{"intermediate_size": 1920, "norm_eps": 1e-06, "parallel_block": false, "optimizer": "muon_variant", "learning_rate": 0.00847, "lr_mult_down": 1.5, "max_grad_norm": 1.0}
MLP neurons of a small language model. Each row is named by its layer, matrix (up: input weights; down: output weights) and neuron, and shows model dimensions 144-271. Each number is 500 + 40 x the weight over its row's rms, rounded and kept within 0 to 999. Numbers have three digits each.
After each neuron's rows, "fires on" lists the tokens most often at its 100 highest values on Wikipedia text that the model never trained on.

L10.up590:425535511440490512450555460545549473512468461509501499505471543533463477520452478583464482462508449525451482487532459481470512472491469449471514411438442512512510512442453452532469533513492538492507480511548463417411419556512437522474436451513621410538438532517523499488449450473517496527554456489576537529482575421502502554440404476517527479522500477512512481479508539499505517503498
L10.down590:502531523537496529525428498496483493467502478427509472504505519504561474552494465505565394525434521467486533464535479463456476544512544472464523505461483491531515487491492561517579534525430497442423437502534495500541458492518570537428503499510413477534484602522522534496484548530436495496546518577499478527573422533593490435409538489429509489486460514546507510438459506513501488541513
fires on: "1", "2", "6", "3", "4"

L9.up341:372497412512530534500486544530585435449476461455537449595539494475498534498518526540484500471571514560506464465538501444402433525410534575514529545488499511497548512508514528550482429495520565548533521494517482493483554476482510427497525480555493527470513497490498503576477540456512445437501498482532503472473541455481499477503515491481460431473551549469471464504493503552546575474527
L9.down341:506491526515450468527491549431470495502526573517470396429460553461536501475397546490489490451472460467544495497437459474523456481534473392416446418539569563522488520574428517490498544530496570555450482530491455479516533557419408458538520447553511452517440474544510464458550487473493465513548539509488499479491566405478464582531485492563533529517474501497487471505465488528503517498469
fires on: "2", "0", " more", " gold"

L5.up509:497497546475500506458541525510538547434511525549440512408502512561457440525503544506410454513494506526551495477565432487502507568564513474481406492501462480548515516441482532434519547534452562524519466493477489444501438394480488426528450522509513548579490490526524534563558415510494526514542477546554545530562527524495541452456516460446450481512493564440481542455478506545506503475473
L5.down509:531534528494468455468466480469531426551538489484500500464449493485477532519474547492511499467472518549582502501565510494502531538520473586501541530512616423506522547461440519486493448472454505486492475512472588530586542521469522449526494593552527486570490470465465488486516529443453526479519479449432510494495440470451538462559507467477432515522518433570487456651543529507480519465576
fires on: ",", "\","

L5.up846:495510481464560513473521448504549524493441467448463562549495479498513507516571535535411466513490481468479505473484541436564442520550542479506462582489536431439444465557551433515444491511487492498557512441478447506544516466606513558550473534571551487437501529514474467450477416509561413481552458506461427509460450476428436522517450507540491504525469496489521475459493549455486499491490
L5.down846:451501544533526593543458490481535498559481447486517467557492436536465430508494499519517460551502475435531531507552476483514450504479497538519525512532527400497478544557529519562505518525459505503525482501501482512502492477483512576494475556486489540459475631534494503495485563510476544479510505435451491463492445514470515417493490434555535493463562512536543525453509480429524500535505
fires on: " with", " by", " in", " to", " of"

L9.up149:427547464466578517566495474518524452487510488529492461521476513484455468465466568478498506438539439488467419534553485524451526506494593446527460503463549550472480500555472443444501510506583521474520548583551516494454553503528469467508535468497484502500526530511472422467518553512518472465479532487520569488513499416547483548462489525503482500478471459570457478434486552488523504531541
L9.down149:518466561519425484498465495498517469486534498528498480464500510495499519501539518481473451431547476450544474486421430511419470470480516441477518445468501470463560502513606446486553538547514473545457436517475493525575529499533485488497469582495520475520521497532450510561574492491425405526465562573465467560496484441511401542539548495564531501522490576515436501551443408522481574494496
fires on: " more", "0", " less", " a", " Jenn"

L9.up1683:494461553447430512498468455495478479507461410525543485525544490552539513586423558508509499418516523527441467420511477519450457522529484510453567509493552495516457553547537521448468469515493446512520489518497492477545489430492460482497521481457475511516465452497559567499514556509509489506466513477542385505509453462553439465500497498443550554554478534491556503507481584546463501536502
L9.down1683:479427483439429532456590507521469532534492366535518382506514519554448476546490525498518423503535552535531563501515602402473520545491411480505531499489488450553507490527459455468536491509472470586519520483486422538450525452550536461524474472422397473509469504596519433450558502468531487419547449521536534468455580512500498519485550599492471548472457531516528511534477486443523501501529
fires on: " the", " an", "6", "9", "5", " U"

L9.up1532:514554532491534450555552580458530522550557502533456534471445547456477505477500524543494491412520587419528444469509461526520544495584543553508553587510492513581426475490491579469491495508536503488596562535527512520594479510495606534491502571462524461489510480474524465504481464484456526431474533487476508456430558494480476476526443489499526488536521469513444455477463436511489441549432
L9.down1532:538521507528546507460553436471554571521534477503452468490402511489514584485552412514560494535535530445472484516538542576518550501514454499534585471530616454533501461468482496429495457525451448556535480479478396545532440572460504490477454537544497497477454575509529468513523488522512562559502471472534446474524502506488464491474464480409535472521443427428541512576481519469470514528456
fires on: "t", "e", "n", "es", "d"

L5.up39:545528513516477507429427521503555523564555480517493507497470441513469562572457508496467572586506450456511499513460513487551477491478516493471496548471464529507445531478588535511482499530460486460569496483537481494477499503435486432442449481540561574447526506469531504501485456413467534431460474479529499528538451512455493500471600504557442450457495525459515453524420449522563487450514
L5.down39:507475471493567477473414482500574461522559443540632599509447511536473572471471503520524468607565502458527509539487481529530437490441533521556484487534544510501499510521494548524510468483517533515508469528545448496476525455579451499496435500566506468447483535540429445471498513503498479495494446488524468536523550476506561520487534467491418476497436597446535573509543524507567489553577
fires on: ",", "r", " other", "g", " to"

L9.up1559:527432542409524538543508544499473526513499450454548448484515490444417468526562535513574570421465510526520448552507465447455455451418505439531518508541526402475572520497558518528477488537458525496509460492494496493507538446546491476500509564485435515507519491478450504412468483532534501521497534531489493497562448482555559491451453523538489567524494511520589520496488507529541435456506
L9.down1559:457472445458492519554496519514533521518506444447550482496488460502482455488536516522538457553522510506489538459509494504472478541449491499546599505503489515510543462453507505558436553547484445436470472386514481531485547494521532460500505507523468450472515459462465465501480559594511469450575554536512499446426495502526553469452532480468523556492476479463490482449468439522544538442485
fires on: "s", ",", "0"

L9.up956:528513460488510511510524550534579518478500458565549534443458469438445507536433570433489505538520478496509468511535517464448530552515516456525499489495490519457487515533533543484511527485547569518467447516478511532479475532473517462481498487517475525509482501548486502535482497543453526571493470474463549562460544545523464386432549510512468489452481493448419572504497466518544475442531
L9.down956:492410570477492466451482508548494510456531537482497517473576433496493482456529458478480537442478565541469513488566430511510516525518430521387507442489483495510528500453494494484489485534488482515530479566570560482554449446523417489464473511523510467462528507491486494498523539500469528509470465455558482563482516461463554494538518554508531499508519441467569483508515500491557483515500
fires on: ",", " would", " is", " did", " could", " can"

L10.up1154:496468505501438530502512530477544510509537541476512521573496496524495421501506553491540460471534595399456476509426499627464494505487522517522508499500497499539528509481450527527421458503535520551516523489532451480514511529457554494478482489527565517581482567604497494456483546516544467537540526594442486500512488518482500343532407455482475495499487515482573518446551449480477529504509
L10.down1154:483441580465500548466493469520515478478457485531552507445524519518444465481523498469462539491436578530506450528515501517529462559500473538427509532524450533493509574492548509492525432539485486478440404501540422457526450572481476492458588542495484436497503556557494491548437517435518472536474530447486555477552538506501520547443523543542476523536515545424551497466522499479536478525475
fires on: " a", "year", " short", " two"

L5.up1157:561480515459475524428535497474545570530499500480471498442505517466498484511496529494505439529537458515508531468570500492450569512483492433508491477507481462491500496485506467508493516510495499494548511451516477468512496541614492434509546492541531495588522518505542522553441478545527523490570541527505573525491446511435402430495498502482462428596442558491500476566487514533524503459513
L5.down1157:504541540467523452513467498460503501519447493570546464510450430523484443440472562533508515443543547537533477504543500431482502520559480532573490513528564472491467435514460564507491492525492468484455456475425585509497510466422533429473514560527496518533500521475452504459478478524558583457542487429460465502506456509531560464503539435459437497517512399477534520530549653503451435496519
fires on: ",", " (", " –", "-", "—", ";"

L5.up612:510460498430495503497541480513514475453500442511452478530513493544414539516455483498433517586562496572568478476494530460527489442517518524502512542461491544518506477500523573442535505548553508463477433454479563526544429473482579593523539494498510508496523484478507511463508484522490437516517526469461467500479464498544477431555532499489494407534431470477443495529476517492528483501592
L5.down612:479478494489511463529425528487511583550498477463528570521442526492474526501557574454495489453505502471491518496487456487498561482546497534569532453553518487496529455503485546460471529465484457564557502588434484477509496534467590535479496492476463519461555502466469427477513531431499524465458417441461566518543490473529512498441539470474474462511495537466452510504440484544525565403525
fires on: ",", "s"

L9.up558:484499436515455506542521527531478531431510543566498543537482500520477537523535438484478590511563509509519522496449498516492539525423561532489544450532465589566487554512505480468492351588539493504527536585511491539551467401447507433543486527504522482494543487543453457503465530452444520451423564508566442492474513474450441481486485424572505518498540445489524416528493549560474496528475
L9.down558:493579419526473527496470498538504475485507416501482533462526430518516507414503438512459552517548503407538449525466475646481503525522564502391461541483542532499476482505485477509468472503481534565521500508505447513537444495386571412413493495512443495501561480503480470432504471478495492487478481493489501554491533521525520452568514429558501491561451510447486504509499542556502494564546
fires on: " S", " C"

L5.up1494:496491485460510476506482561516470463502439516502441463521532414511517473475480579524472469496565554535544495469483535460507531447485577523546482422484411498510522478535493537571545551544507454514453511475515468463479501388494525482543462514516511452475464462512493562504372499477443471532442565525468380501501513500582475518521493478483444381487422501482482489493503464519486476457485
L5.down1494:482426529529464553519535476481542535511503484444501587502439519469504512514560568544497522422476514542435550541498468532545467531508479508494520461513627568503491518404508524460515468409519523483495515454494510541525491593436468507595531495437471498560509535489503465515498468538493475473570471483431536524516484498465492522513482531494506520566544461458536532467442481476504570505502
fires on: "s", "sum", " all"

L5.up1201:486471472459483478435516500495550507506467463469520457576513481503449526466479517487490492545446533463506471451506562417586485461535488524549458480432457552495477486469501555435519524505484464549530460538516472499488485460492517557481508461495583480499457497480519527441504452512502509552509530496472449451516446561530504486503464521478425456589461459479408534519482448428544537467552
L5.down1201:567462523479520478488520461533499490405545469473564562461478556528455497585536475522488421404493530540399526477560474490444510489503524497470525458542470436590519502449531454473512464446458509536558463570505491561527458586541516419486502428589407472505466433513463484478470517444526502522548487513508422467465420469492520563482433473543548506519486503494481521500512474515526528531490
fires on: " ", "s", " image", " of"

L9.up622:420522467443550483474507631498560420391541442463457451487488419535472557588480500501528461412516515501486490502549561457426477511534464495523580457455491499500442459517490497521455558490543614552521459474492406459479505531439451471577509529462521468511565542529486520489532479584525495471551515515507471542494465473489535542476465494508465507496486492502520465536510489478536420497472
L9.down622:479448492482499475474542511530459518502498498500579469519520485502550478494509501550505360509446513503446505529556504514530463533550580456502415527452490519442499564481479487546503464522472521508457413527526484516526498507501507506473459536450534493463491491454463514477482482623480531509561608445553499521500506492508510486474559501544567517544526507475412557545438506515567403499526
fires on: "2", "B", "4", "3", "0", "1"

L9.up1167:490526563528497532499497506530541437564553487571515538442522464480452411522427557492477575527566517521521495499521462445551489468471479530495523491522464480547488522451490465406490529589459504404528538538473543583511518486488514473572483537507511492463537454456526480477492533468503427601439499605504533607510494473562498446496470506542531573451489513536479453545493486495487498494457
L9.down1167:533454612528512547535460469433542474522483516586525478517534529478494411435450488560531549433480486498409551538462479515506506490523491490519547494493566494526513534516507432438551508589483494512498518458543504505562443534509516487511517525537435461462463513406466533487427455446475497530487487542435498530492530462526532481491474519495508547468456544500509537466482457495509509472520
fires on: " U", " #", "ö", "O", "U", "大"

L5.up1243:548488534527470533489391503496586487570420465509497524514437521493478490480504497471450476456591513426511516410447492460509540502482505476544505552528527544460570485502549491541505553452506465549509512463498514456507475528539507452517439485489473451553516486466501521503464546554464494500519533455502536437514509482549567452481533483508500434457527568481459436510517495479458542505516
L5.down1243:606449505485554527417478456521528452492564468527527575548516532507494483425487457443464476506497466511509631530515452441489429510490379534520534521530450537469478479533502568523445519465495432497511505473577527455454479514480523498572516531531513462513491423429484505496510575588407448462470487551549502451548537486563461433501461519456549472506515496454532463507490467530546480379488
fires on: "ing", "ed", "c", "ting", "em"

L10.up1723:534506530471500480526510508513455437397526531485470521540509526504512423486514476537542484576458470503518533537467524567497437521520562435539428448504573507557523488550537527509475546487489532499541468496510507511501484443467509487523479556477516508461505463587474535520488509447572488527496561555464493537510519493529516479449496477445418452540530496504491431440450440479483465487531
L10.down1723:494494558408420513457517523452586513508510507551381513545509514491484493520538531503497538462459478458512523527542413570424559446483514507456546512409510452497454499460553514455475413583527479521448513444496401473513528491513508587516539458535579511511479528487476486487439511465534460550478509492526427551455506507462472466464412470521416512491546411503523446491525520474496498549485
fires on: " "

L10.up1633:478482553517443522577542600473492513476484522493455527520531518463540549520458474397498513492503494443483529446529501486485642563435519523517540506536480481512431521489490522508501530491459516537481544524480501501469459539437522521534526579515490496477476494466529543504538443524444483538511513500548464529513528548533449556467413509515479536528549537584458449570418369491497469505490
L10.down1633:480488476493563477539459504490485479567461481515472544490472484503490451447458546550460458519514544497470575541514430493497452503509503519464543551573532508533520520466456469476524458545466481543530512500541491485501467406483520494531447408517476547464495538490498463546485494524398547533497540461479544575519479484448415467424509511436515473532510407559517443491464566499566537453516
fires on: " E", "E", "e"

L5.up905:554504461426477468427497562528600560421518469520510451485475501527538465542480550491468454567515473473523483485538521555509582527552525483490429457479504498480469509518484509471527551503525484514530511505518509500525456476450478355524526505457465558529494503487607519558454507521452504451500511488495521559529441503517504447484529468539470410559501500453464476515407524526500548455535
L5.down905:532431528541507495537492476455515482565470444551555474478517521475519510501515451483513532554488539487513539533616536554500502493496547527536509531479579470499526472488505532544484501472507503548527540574469473513529512455495524403483495539510510470518468581511434520450545502512481528457494438470500473409506498545482530504499516466451423551505504477520555556537510515492583492488534
fires on: ","

L9.up587:474501487558462513466493479442399500522436493514378507442486487471495583502486512502548560492499522486487541494486506523476541592502532509596517504513526532507490519553548555469475492501524464525464464494552501414508462460459483482460534477498534465562517368553586477465540512502514526527484513464546466567489504555420521487491501544394514501432545525504497450505465499606493527498498
L9.down587:492478496468568425486499474496530539546476413547425472514470530537536545530425482467532503579481471537434501523525501473506508519511520569514487491531502457457569443493476472508521527497536484553483427481473489473497463441486540549535463496496451474509440496513429467456531467516580491465514533555467363605539505528549533468485451511518576552439464477457537501546567476500453492518531
fires on: " an", " f", " Sp", " sp", "ir", "st"

L9.up1879:455422476474480519500563524470534513463453480515478459467566459568520457561509539448525505459466531482509533471536475449494513504486497501485527543556484528525530553474421512467514535447498492469504548509523472519547466522495435443515527458481498568453498442508509597516462458557473468463508458547485457462392473509621523523503445523527518518455466493464521507522488540496488522515532
L9.down1879:533553483484556505475492500515502531516520529518509491460522569366479472486475497486513501461451458534497366478499462482559459552496550478497534528514485498505485533484478521490436483542581496497463532539505545491524503530509560523511511506488531500523473531574499472494497570591520558498523481437496463429519538537606537508534520482520627452534472463495444517540509508528447499471579
fires on: " \"", " de", " an", "s", " at", " as"

L5.up450:524464548479486482496476561497509482532592518554456559421440466438533521488478564520485488534564542494472498566543514487453545505443535496458485494479531546547474533495503482460477501484561545477495503447509449563493507523457542470528492538478469478465514499485463549529442543496503545524515460493624500558524433518578530508497525517430495454521527554519475448484542502418552474494531
L5.down450:561395584434500504510515482447480545507430508562562552460554436544544494430492503457475437466458522432476454502509409453515424506503473578485573393442459534467439525495463555502523543513513524592445461522550450510503491490475597520546472530544478488461458548519536485508458482553509480479544483527488494467526550547528478493478500500519517470508477475527576508405478570460505450502520
fires on: " A", "A", " each", "y"

L10.up275:428557506550526338552472464480484500548442507482478566465467449579490564470471535538513562575564552482563547546494438542531517458509496522553532464548406467495533516480501443437521508472506451553507556503480399487585488480519555526527518512557488487540565499494555473459504460459393555541441531534463468551511508448501513400459501529499511529512464475548452396527506480525496540493456
L10.down275:456514467530471464520467502476451471484519480487518514533507499430463566513488470524493469519602517439514508532575495552533489494545530516567557476447482493574528467410500445471477496567489526492546503541489535501460559501531536377438496479448401439471443498491514445467485565507512514448560508465513599546587564520569557451517539497536504548481553513470508434502523470542485561430510
fires on: " E", " C", " c", "er", "C", " Fer"

L5.up670:532493458418543521532498536543480514492519532440491419501578460445465490533522533529473576515512494498430495458538449504492429517553403486456530483459542404440627463474468447493441489522490490480491454506457476542494468502514459566507516471591564491487418488623509525570494492478449580574486481535509539555487462482493511554440444501508521524562536459499495543483522507546496534556476
L5.down670:518528480474494505564536496525480516588481506453450499544489425451503473548490489568465549544527506436437496555478459429522467483488525513473539473477525484482469423421472460483526538524447527516400495542501483512563522511541491524474517532548460507491478483547513545475525531465451479496498483511494489490505485471481485619534523432543494506535489476478438486534475515597430508604457
fires on: " de", "0", "7", "8", "2", "3"

L10.up824:546570559551512476500504517465531521508487421534535485525452470510514518462494477426576511520531544434491440494495591491536520496466497423515438500489506525449419543487532449489549463521524534479534577435501521470469476550520518546522495465529605479558523495454511581505496541538613522438432480403411453441430492487586536471469552466491527539477506488478505611483519509534539515478463
L10.down824:502409540539507547458493527464514483427563511542571478542566526450474489474461472485518455445520503471434494493476526497588530482551448591485495491573430486490504517549481577436610515480515489531539506534453449550502428495547466473480523470514421454438525487449483458505627557525565507482506510499488471431503523485529507477576451508507493489495492493507477477463526497508476523496525
fires on: " un", " over", " up"

L10.up1155:491510555496432469517449489510517485483447540563511523501469484576576487539490496543536526507524502425532548531459465455465514506521484480526440520553501493525539492531527519511479450439467452510548464522512518548500461514527471566592533559473445496546556458480527482527536528464510532486548553549519497472485536502470423518481521579533530497472565488624494493466511551444521452493501
L10.down1155:478525474490481499552509464470502523453458489451530508545441452495439509507500473531456533497451542527551509539514480434485543454530530454487528544499474531514498488531529539542445516535533521542512487534490437535578517490483555477503519545517507498485519512476454509416536404484497516538538495482421478527505533501507417519495486456484472534509541577535601531588504485431554499502497
fires on: " a", "N", " City", "3"

L9.up364:525527531509460486542483483448501473477479527555508540439511502503455472547494542457547574487545541459509512476515523511498535478473455473556490444447500450557474508525527527456406472563480478470512519559477468555488505540481497492610516491515481511520564535499506571489469482434540444523476550504552506514507546490464529513474484496497532526489470554464474428466435499503466460530522
L9.down364:525460520539495504442542528463539473521488459499578509450493486500419430501470487529500565469494473455477412504534486465492442487521562502486521474446537487502554529466494518456527499538530447527456602403487431519503393535474496502444577590474504473456486482492561526483462503431521498471574467437476501491537492526610499496557470575537427462509502538453493487506578508481459538508510
fires on: " O", " U", "U", "O"

L10.up1526:539497556389508509536527457485456480519481469533485453494535592505541486442500524493543439550529542473501466539495490538551443491511545421477499500507513479559513542452512509453514493476475440468536462633463551483542513467486549498451516475493476466506527572496472497510455552466545553550462447479474563553441514490441457453463528577491443408570538481522557452484505488514548403524587
L10.down1526:543459567459442531503504477541525484498551489526460480488524497461506489429465503533570505563442528406505547559503523562521446517487490541538494432493458527496540541477522482476401551565481481489546515500490540495392548510429485561521472573504476543547518567469539428490508505503529446625512532518447505443531462429535542561522517488461498481545542409512523475483503539515493508588489
fires on: " ", "1", " ("

L5.up866:490489520431544524541466521593481557528514479536488473460510549567466567507549548457493523502534557462526515478488541511480535454481518479553521548510519471476502397451496465518491525535443440519461525437447501465542525518503439500534482523498404522535535543485498532423511429522504567551481557541506451481499478503516513538463496528417465476478505493540536470574561518542499513491549
L5.down866:570508453469477444548433488490484581515435463505515523469478584498542563480479513479519554467508457555500459519520570503434566528485452529493548451558459460494451471475488477491476474533495458557470606524474503450499528505500501466474478496436431441519540552532486533512493513488556490583530530506532517496483501459512511483502438557485549437488473508485514510485520444583436472515539
fires on: "\n", "|", " |", " ", ";", " ("

L9.up824:497463520546475439487533579448457502523528536478458512486444518516505515467483569559498574516568451475465446537430445486462511527476522502458473476550486535471441512454501524492428480507522559511455501483487482518458437539495544486533542538517507442510526526497482480475515516479610494455478538564536449535470359564484436502518501463494508484436535455546535503531547543478559504464488
L9.down824:505454518485453519466540482515548504476530409513547486471550443462497447522544491522489466497485579423565552448546441559459550419467448481488501441516421547522518499533525570471545480520557495555465478496528474497558522492489540523489476505467619516488512504541529551475508598488497519540478446439483516537510497527535516588487519539582509470459527518513481504497463465489571482457522
fires on: " a", " A"

L5.up1808:517514505530534459472490495451420484564520546508443428461485452514543483426481453464554484480481480444478579550502496503515451535512473497568533454485491446519470554541446528554498455537491509474467484484522494527519474515490486536490456532479574479465511500515563491397507506446509523534490494470507493423529475521466491464459467501528535409430480364527497504518547468482553516501525
L5.down1808:494431494549470467497477481438464416524542561490516499518465504476475476441475445452575478520450564550499537481603532543523353478524504519529538490563485487469502433545453526575483492509506511478512453388510463556527517469483505508495520553506451490493548499434517480464442471544517451481448489493476482428479573465520465506403491540494470448441470552506527492530483489483583537550551
fires on: "9", "'", "8", "ki", "ter", "ka"

L5.up479:502521549524436497457473540537541540541492404542452519453503538462467450495505621430568438559528424519529516521584459507521522500525509423519451489528474498541506515502470465441460510478476520518488543488496502522498472524463540445503457481526506468552521491494521470490510473541457564490522491489514498520480462502463557456489522517538484462504530514482466529535489504539511500437505
L5.down479:486470511487486507574477452534564503464457478501525484464526511491572474496472553483473484545555493463532574533599558531442481616503511594498474533517603488491476493509477508456479520470480439464473461488466486434497547528475527478552501520503544506537490511555430450545505450538476522444491501422461443555470517525536526514542508503493494505497479473541505555583516535494539519516522
fires on: ",", "–", "-"

L5.up570:507512514477570528461571458548512542519540494554538538486413467522521441503473595539460448585476491530501462515465499509465493473493477496568472487482570415441512467513485414543526470476504534444507442450494527512523470500544584426533443526478474567551464408516539437479495446503480450443532478485472505508449591504411514455498512423398499510495500457490471504463481486513476475552444
L5.down570:465494525495516542493529495486525470412552442475487492549489459498460526527510418492497530584536479428503562444479498490427406514458379543493472506539492502466459441463480482415532465534525521563473529532504457446478456503438515511508554531467602507528485515467469550522576539483504604547482452481513482497554597527466586517502442489518506541457542436491598456501508511525540472610515
fires on: " of", " was", " with", " is"

L9.up1842:533492527445521515498480579512472520523519450549488461570467555467559516423488499459500474541473583514494493547519576547461515544432536470430444524519538532494562519484529494443537490474578479502508490501564472429470489500490479553484537480487527538472470392457518545531520534489501465503469471585470459499486520543489530515478517475435532479454508469589502494502456492538597531503494
L9.down1842:502487549534560448486522507471521522519576430575548463500516491425488540494492458540515455487475492506475499544517454542557496542483443566537468474492441472516618543492499492573549539432508527528517496445499478402504581509528497544473455546501473407490438490460464507482494512465570498504544545470505482499535529455518517442426477474554461531461535505584471513564533615501398474570471
fires on: " on", " short", " over", " at"

L10.up1680:441467464497513546502476471520501439446484492536568509488497559534444470556572411498512484449485548501551505461535458512492436521496555521492513524494425524452518550527516505444511479517502420484461495454457492475434527473459390522563545477503489549472451458545519600496513470459418551518492517510423490463532419519554516501516501493464463560545513487485449484565492509561471533565508
L10.down1680:477553515539531537540540484485479468511461455471498523486531565510477556551454469508563534547488530521521493511506529484456517476517524524478537477481522490452527492517529504532453528498567468481506436533478468549525516539515475473569524492522434511482462489545528479562454487517580565489518528456504585471502609501448517504449498541516551516500478511545467507523438537515480509444495
fires on: "2", "5", "1", "6", "4", "3"

L5.up1458:518426387569580483447463521446498543511508503524497485483437500507529443510479460546517526584547548476462560511526494600450556529482531592548512439537526484490415428464530536497467508536484484534523427560551439458437511543492457585533495495490556467443566555502516536472480574535492479482443549510480433553517508538451519483579511477487474563471435477472497495486532442516581477517448
L5.down1458:472503528530481422456462560488528506444596472556508429500583501471481566498480509466532473477484514513482547543512418486467552468503557493511524524453593532526520500530510511486479438522496479499410457505451589531479504482532476471502510492519431490491511514544551431555492522493503482490453566462497521561468585447510483547470519447517469505468480453426510449538564486455528518488541
fires on: " |", "ric", "air", "mon", "f", "ish"

L5.up1493:418601528459463486501520454487501430535484531569532449535503460545502511576441512474544492429502396474488561548545506511474558504540467406508478555484509459527480461532535590521481466531514481464534422518589428480479534486455529481615574477509450475531478501501514576495556514543523464443497468487543445494481565494489519536470556578525504449549515505605537526425519452510555428477526
L5.down1493:466530527453493542468432470493555505551495513475451535492495519428480524479421508509491518455500470497464436502517467551466571493505543464566419489424521469482488524603430489420393438492457474521508502489467513459470527489491519509543478537559519448544470470443499522487495515475472479494506500486533582536457503436474447486567501544483495519545517505504585563516449484490452409459416
fires on: " |", "j", "'", " of", "a", "h"

L5.up872:465502523453442547445456538444568440529502459457480467527558540531482445418502519493415580480468427469550489497489516488555530496518417484505553483468466510491494495528542531531527448515457473531471520510539496538451503445484480474498458578432501491530612549487547539492478473479438523483596439501456556475483515458548512542474524505520497452463444520489494433539530528454493498494541
L5.down872:537516446448469559482437498497536534489490456492486497615532549469545473398491502467458462432509522463458531484442485526573502547579386434488543476482489495465520463529464561460490487490506550557419481537421530444469561531507480449484538528467539531460510514541521516469451475465448580469571400493573530505537573482468559490473536559511523518488496474465578478494504509529481454474540
fires on: "ing", "ming"

L9.up1910:484532451440526364512487540515463513554468488552445511503578510512478483458503450526522466521493561500459545456548442484479557519530529558509481508495487545536436514475602495467476518442516489518478425477545471457508468513505431471441459489551496402464489457494505542499556502549506541499530456435449555494541479482520480501562503566406516549560482379513459449522479522529577496473449
L9.down1910:492436409516503515545477521535528457446558425521483594501545533509502489544522528520586491494444511542474515537469480563571546614574502481557493515509445519516525514452540477447556563524481538501511431503545529456555473482441481524500497506507364488450571498507488433548496451496489456535469475417474541549453535526515554465464558525466565588477553477494441415497508515497504504566497
fires on: " |", "-", " an"

L5.up935:433407569535528511489521502516518548455521424531447452445445487395488485441506472520535486523523488539494485495545527542483467452467488472514501491503503397476555507453492551533436536506482536571482465509486557466576498486518449487502509534560434529484491504554546501460466483557448544450534509557468544414499507499498510545465557451528517536477404428530530434580461527507554486417577
L5.down935:511397488520500402405522594465520543452436467573515477426494515496435492434482462478479493602502512489434498547484520526483473476419489576568554492490487466560577516494502466514415475511502467523473461490523539492543546514467479499457489464490447495514487543505486499529527564535495513452545529513505497476549503480484503495452523438463555575457423477566508517521447477514489443484514
fires on: "0", ",", "to", " ", " |"

L5.up1195:516470533425556503487450467465529460468493508543452537485524488519546509463521521487430444503587526461510487488538507424624486510376496564467518559477530421533449492472475509448549489485523454502480515454517534474451521546628550524521505513542528461507473486498517474500441544481515427491573495479536554498463494517524494538553537526429464469488440479555518498504418511536425443479534
L5.down1195:482539539535523509579510496541466542562509512534542522513558458507496453462487416467491494594429499514498531578484457481470499471508474445471450547505437465446475447529516562624504479506497511545539532512506576503506572503528551496408438505453443495439512511516422473530519486494488574487476458505505535493458523460506562547557520418477475493506492515495525509494488456519449481541570
fires on: "s", "-", " of", "fri", " in", "es"

L5.up1736:480512552511443474481491494505503460488508519505434516585468487541484544457522467486486459476485450547466518496473547504539474502506478471471488509544529511479489516493579481470507521538504562546511472546540503476561473484509521517508407477503590447437504474497551476493545543444529471574505486481499438441440462440483502438462568472497545500505506513514508547515407447486507534550479
L5.down1736:443493457535538520494516589539465509476539458504513542522471473492533536406517448568480504488490538434544421485538515543501422523518478510519444470571459468503481512541552559444492497531494530422408503522585508542475552521522466545482507503520498459501487416512495508473507481503539415390514521448544566505488469522484440495519535519452503403483453530542486480525497565450563514476463
fires on: "'", "á", "itt", "ter", "ster", "land"